From a checkpoint of a small transformer trained on Wikipedia.
Size: 8 layers, width 384, 4 heads of 96, vocabulary 27047, 35M parameters.
Architecture: RMSNorm before each block, untied embeddings.
MLP neurons of a small language model. Each row is named by its layer, matrix (gate and up: input weights) and neuron, and shows model dimensions 192-287. Each number is 128 + 24 x the weight over its row's rms, rounded and kept within 0 to 255. A neuron's up and down rows have the sign that makes its largest values positive.
After each neuron's rows, "fires in" lists the words (lower case) most often at its 100 highest values on Wikipedia text that the model never trained on; "fires after" lists the tokens most often just before its 100 highest values on Wikipedia text that the model never trained on.

L3.gate486 [141 114 104 151 114 119 137 146 128 118 100 128  80  76 141 126  71 159  99 142 171 161 132  94 126 109 142 178 121 104 145 138 139 125 134 142 121 216 121 124 116 147 127 137 102 100 109 116 118 153 168 157 135 157 183  96 134 154 129 110 100 125 126 127 109  96 144 146 132 112  75 149 133  97 130 129 118 143 119 100 139 142 208 126 110 109 153 131 135 111 152 156 122 105 148 133]
L3.up486 [116 146 140 123 130 144 117 111 145 145  95 149 151  98 153 105 105 150 128 140 143  82 113 174 126  75 140 132 117  92 117  98 165 142  79 141 115 125 158  55 138 101 166 154 149 131  77 145 132 147 117  89 181 171 154  94 126 140 121 140 102 130 110 177 155 133 118 122  89  97  94 146 162 129 131  98 134 142 132  81 129 107  96 101 161 174  91 131 170 181 115  97 115 130 145 118]
fires in: "2", "1", "3", "0"
fires after: "–", "-"

L3.gate463 [ 81 101 133 150 133 135  81 124 107 114 131 139 167 102 101 110 119 141 131 146 109 137 118 152 155 118 102 101  73 116 161 132 127  93 113 124 156  99 119 126 134 138 105  93  90 152 122 149 108 182 126 106 120 129 151 111  90 130  98 135 154 147 123 111 109 118 124 177 162 137 119 120 126 115  85 132 155 128 117 136 131 123 133 179 159 126 133 100 152  76 139 147 126 145 110 116]
L3.up463 [103 127 111 139  87 159  88 124 122 135  97 146 138 105  73 118  98  98 153 119 119 138 112 110 139 180 121 136 142 100  93 123 136  88  94 117 150 115 121 152 135 116 143 132  61 137 108 132  74 148 107 185 159 128 119 142 108 156 122 108 136 165 112 129 119 127  97 132 136 100 151 137  91 124  67 110 150 131 127 142 141 136 144 130  93 103 151 117 111 130 213 153 118  68 116 108]
fires in: "which", "with"
fires after: ",", "\","

L3.gate73 [159 110 119 143  99 155 125 168 132  98 104 109 138 133 112  92 121 117 175 159 174 135 161 140 182 159 130  96 157 146 140 124 142  90 130 111  84 119 107 159 171 113 135 199 100 108 147  93 105 157  93 129 122 135 142 109 137 137 136 195 157 107 112 167 164 161 143 144 132 159  89 116  87 134 139 134 127 128 107 193 132 133 136 127 143 172 144 166 136 107 139 136 158 160 106 161]
L3.up73 [ 93 141 108 128  89 131 105 125 112 128 140 144 146 103  98  79 133 116 154 111 136 131 157 120 181 169  87  84 131 130 113 134 124  92 106 153 115  66  50 151 148  94 138 172 136 140  98  81 126 131 125 110 141 135 141 107 139 143 140 151 120 106 179 136 107 163 135 141 155 125  85 124  83 119 109 113 137 127 103 150 120 117 137 132 168 181 133 151 104 128 128 162 143 142  75 163]
fires in: "2004", "2002", "2008", "2003", "2000", "2006"
fires after: "0", "2"

L3.gate153 [146 125 136 134 134 128  91 154 127 134 115 105  87 125 106 108 131 164 126 145 115 143 181 185 101 183 127 176  87 156 129  44 128 155 112 127 123 146  91 131 122 149 123 108 122 100 117  75  90 137 128 152 111 125 153 108  82 145 157 152 127 120 113 171 110 121 128 111 104 137 120 134 121 120 129 178 116 104 109 148 135 148  99 134 157 127 159 103 106 112 129 138 126 124 123 131]
L3.up153 [119 109 127 106  99  95  98 173 119 137 121  93 151 114  97 127 130 128 132 147 112 115 141 166 159 143 111  88 173 120 128 144 149 102 133 150 125  99 134 134 109  61 113 115 124 130 142 111 119 119  96 116 173 105 130 110 124 110 149 146 136 180 133 126  75  86 149  91  67 132 103 144 147 136 115 125 137 149 101 154 141 158 119  82 127 124 157 109 129 144 164 128 157 132  87 119]
fires in: "2006", "2000", "and", "2003", "2002", "2004"
fires after: "0", "2", ")"

L3.gate864 [129 124 113 133 145 149 120 129  92 138 165 109 121 159 138 105  90 132 104 164  94 120 124 141 163 124 126 155 115 130 133 155 162 112 117 114 129 112 144 130 160 144 169 117  85 126 145 133 112 136 123 187 113 148 177 126 124 113 171 121 116 145 178 143 164  75 145 140 170 117 111 120  91 124 141 175 120 103  96 144 139 217  83 125 136 131 138  90 135 147 145 130  72 134 111 141]
L3.up864 [108 129 128 140 119 159 143 121 122 127 163 130 117 130 149 115 163 130  89 170 127 147 129 129 141 119 109 129 102 113  84 149 142 115 151 136 139 112 143 105 155 132 142 143 109  94 139 148 123 149 155 148 106 141 173 137 186 128 190 127 122 127 179 135 119  91 143 100 147 130 124  83  86 153 101 158 104  97 111 124 128 178 134 126 128 137 101 105 149 141 116 107  85 139 156  79]
fires in: "10", "13", "11", "12", "100"
fires after: "1"

L3.gate945 [193 121 119 162  97 115 113 141 136 115 113 178 131  94 143 138 123 129 136 138 115 137 120 143 165 107 116 126 107 127 175 154  99 104 115  23 136 122 119 170 129 147 137  92 108 136 142 161  88 141 146 147 130 140 137  79  56 123  81 143 122 106 104 115 114 147 151 171 143 120 142 150 153 127 128 131 118 127 115 104 173  96 140 109 124 130 153 136 141  86 139 143 159 152 113 170]
L3.up945 [164 148 124 105 111 133 120 121 152 128 134 151 127 146 155  94 131 120 156 150 140 139 169 122 149  91 136  90  94 139  96 100 115 128 115  95 148 113 127 132  98  76 157 104 143 112  79 110 133 128 177 136 130 119 139 123 126 112  70 136 121 161 159 114 103 143 125 138 170 115 137 119 127 137  78 117 127 136 144 110 117  65 112  75 147 130 139 148 113  91 116  95 126  89 174 125]
fires in: "as", "while", "if", "although", "but", "because"
fires after: ".", ",", "\n", " ("

L3.gate747 [131 147 120 160  56 159 183 120  97 146 116 136 144  83 128 158 158 108  82 113  75 148 145 155 182 107  95 130 118 105 119 176 151 184  74 133 165 133 143 126 122  64  94 140 124 109 146 115 115 119 127 126 114 153 135 155 120 113 149 112 111 144 105 154 130 115 149 113 124 124 129 121 125 142  99 124 148 128 105 121 129 132 131 103 157 149 164  94 129 126 182 156 174 115 138  98]
L3.up747 [148 182 107 123  87 149 138 138  87 123 102  92 108 102 124 138 127 121 117 130  95 130 135 130 166 128  76 128 139 142 153 173 176 157  94  91 159 135 129 124 138 150  89 114  94 137 139 128 117 117 121 103 130 167 116 157 101  99 137 143 101 162  92 182 125 137 144 125 118 135 137 128 145 103 138 118 145 122 115 106 142 115 160 107 155 129 131 122 135 117 134 185 129  87 121 105]
fires in: "it", "which"
fires after: ",", ".", "\n"

L3.gate899 [132 109 186 162 101 128 128 105  65 114 132 108 177 153 121  99 117 116 121 155 162 163 172 129 140  98 129  99  95 138 140 160 151 146 113 160 121 149 116 122 110 110 143 132 172 152 118 100 100 134 141 135 103 146 143 152 143 136  94 137 131 106 111 140 119  81 122  98 121 176 139 132 102 134 114 151 101  96 140 153 152 112 136 149 160 138 167 113 141  91 145 139 124 112 107 126]
L3.up899 [109 179 114  83  90 125 165 121 141 114 109 165 112 115 141 126 106 168 118 195 148  91 126 141 155 131 107 131 103 133 122  84 122 111  49 117 133 116  98 166 145 181 113  65  68  92 114 115 134 112 125 103 105 113 127 163 106 117  89 170 107 114 130 128  78 136 108 176 144 113 163 139 143 129 155 110 168 137 104 141 131 144 133 148 131  98 149 141 129 115  98 154 116  99 140 131]
fires in: "with", "as", "resulting"
fires after: ","

L3.gate844 [104 148 144 127 106 134 110  95 133 147  66 110  81 185  91 119  92 107 144 117 160 164 127 142 111 155 103 147 144 194 190 124 104 133  80 128 133 125 140  80 142 102 144  69 132 122  86  80 129 151 115 129 125 128 110 154 170 131 136 124 116 122 100 144 134 110 149 144 120 123 111 145 106 142 125 184  92 107 129 190 154 164 169 132 150 114 167 133  91 150 157 152 122 134 122 164]
L3.up844 [110 162 148 121 106  95 103 108 103 155  80 145  86 182  92 121 127  75 119 128 123 141 113 125 126 178 129 118 107 104 170 135 115 169 104 121  79 124 143 100 165 141 142  89 140 133  85 117 156 142 123 131 112 146  97 151 129  83 126 125 118 117 129 149 126 130 132 123 121 146 127 149 108 124 130 142  84 127 137 183 113 167 131 125 151 123 179 172 148 124 143 171 129 143 114 151]
fires in: "2009", "2003", "2007", "2008", "2002", "2006"
fires after: "0", "2"

L3.gate856 [123  93 144 140 118 122  91 129 113 134 107 126  77 159 161 131 133 171 130 169 158 139 139  93 132 103 136 161 143 151 110 111 132 101 155 123 106 120 131 109 129 145 108 116 127 154  93 117 119 168 123 121  54 102 157 123 148 142 166 129 132 155 124 152 141  69 148 126 130  97 110 120 152  83 141  99  80  95 131 102 110 113 139 128 138 126 137  59 117 124 183 113 114 121 137 134]
L3.up856 [119 155 115 125 120  89 137 109 138 129 147 153 141  90 122 140 136 174 133 173 107 105 139 121 102 101 121 106 119 133 100 154 147  94 163  95 188 119 110 144 119 151 139 124 150 135 149 163 111 156 112 121 110 128 125 125 105 110 148 142 131 104 114 140 111  93 128  92 142 135  98  28 163 128 119  94 125 124 111 143  98 118 114 119 122 120 108 108 119 115 119 127 134 118 121 153]
fires in: "11", "18", "21", "16"
fires after: "1", "2"

L3.gate641 [139 177 110 153 144 163 164 100 133 157 129 147  78 143 153 128 131 103  66 140 106 176 132  87 137 162 141 127 124 114 126 145 131 137  78 124 122 126 148 130 127 148 139 148 113 133 179 148 172 127 159 130  94  82 140 129 116 131 142 115 128 162 116 156 208 102 127 147 113  96 130  66 106  97 137 156 100 165 104 153 152 137 149 122 113 148 152 116 108 119 115 144  94 166 152 150]
L3.up641 [105 122 134 107 142 101 160 117 154 106 120 144 122 123 119  67 120 128 100 120 112 148 137 132 106 131 120  83 155 172  80 160  94 130 117 140 149 142 149  91 107 137 111 148 162 135 141 136 109 110 142 108 156  86 141 173  98 149 139 192 103 139 119 152 136 106 159 114 118 111 101 123 149 110 129 142 163 131 123 159 102 136 136 102 142 135 104  90 121 174 138 113 100 137 149 117]
fires in: "united"
fires after: ".", " the", " =", ",", ":"

L3.gate414 [118 118 146 131 162 145 102 141 111 114 146 122  83 142 127 119 128 121 105 131 143 121 139 139 129  97 118 147 161 108 118 137  88 139 113 109 156 135 125 144 155 158 154  96  93 137 162  72 101 213 127 120 116 133 160 132  91 131 137 138 161  95 112 159 128  96 106 135 176 149 113  93 129 159 136 173 127 118 140 155 110 110 120  59 160 159 139 104 115 102 137 162  81 145 143 126]
L3.up414 [138 113 167 164 142 102  98 159 157 135 118 153  79 139 126 180 124 100 134 124 113 118 128 146 128 160 113  52 108 122 154 120 101 167  99 116 119 132 124  96 137 149 153 160 134 166 132 136 116 138 141 144 116 162 124 105 129 130 120 145 145 100 131 118 120 163 141 116 108 168 144 126 142 140 114 139  52 183 122 124 118 132 150 147 107 129  95 184 147 136 105 139 129 108 160 106]
fires in: "2019", "2016", "2017", "2013", "2011", "2012"
fires after: "2"

L3.gate165 [146 108 149 126  91 136 149 113 117  73 135 126 116 146 126 148 116 129 127 133 100 193 135 130 136 137 118 136 130 157 135 108 136 162 147  78 142 134 162 123 122 177 112 137 106 130 103  92  96 134 139  84 107  89 120  91 109 146 120 137 105 113 141 151 123 123 147 121 143 115 111 136 132  90 143 136 156 120 143 157  85 128 128 114 131 122 135 135 173 125 147 133 128 135 152 166]
L3.up165 [140 143 110  79 125 160 142 135 109  57 129 134 116 142 141 132 127 120 151 129  94 170 133 125 109 106 122 117 137 168 148 143 122 147 161 103 133 164 145 141 107 166 134 122 110  93 140 103  91 130 131  76 120  72 121  93  71 117 123 167  97 120 152 126 107 151 140 115 113 145 104 159 148  92 122 141 123  83 144 127 107 147 161 112 120 135 121 140 139 123 135 147 112 139 162 145]
fires in: "iv", "0", "side", "v", "town", "3"
fires after: " Liga", "–", " ", "-", "2"

L3.gate87 [120  88 156 125  79 145 124 179 131 164 126 136 102  90 109 127 123 130 154 166 149 161 151 133 130 148 149 134  91 142 136 150 112  74 154  80 128 112 108 133 110 112 126 119 117  70 160 137 131 177 141 125 141 125 112 119 134 198 160 141 147 114 114 160 172 115 131 111 130 121 125  85 133  81 134 110 139 141  82 149 110 116 117 166 126  96 115 125 133 129 132 130 165 156 138 111]
L3.up87 [112 139 132  99 130 143  81 177 108 158  76 113 110 116 104 169 151 134 143 118 131 125 129 164 125 136 169 143 100 134 144 119  83  70 173  99 105 116 133 122 112 113  82  99 132  88 123 127 157 155 129 121 122 114 155 108 126 153 130  91 135 126 145 147 131 115 116  98 100 100 141  85 140  79 115  96 113 110 102 139 130 129 108 178 160 124 147 139 113 118 178 127 142 118 108 146]
fires in: "2010", "2011", "2012", "2014", "2013", "2017"
fires after: "0"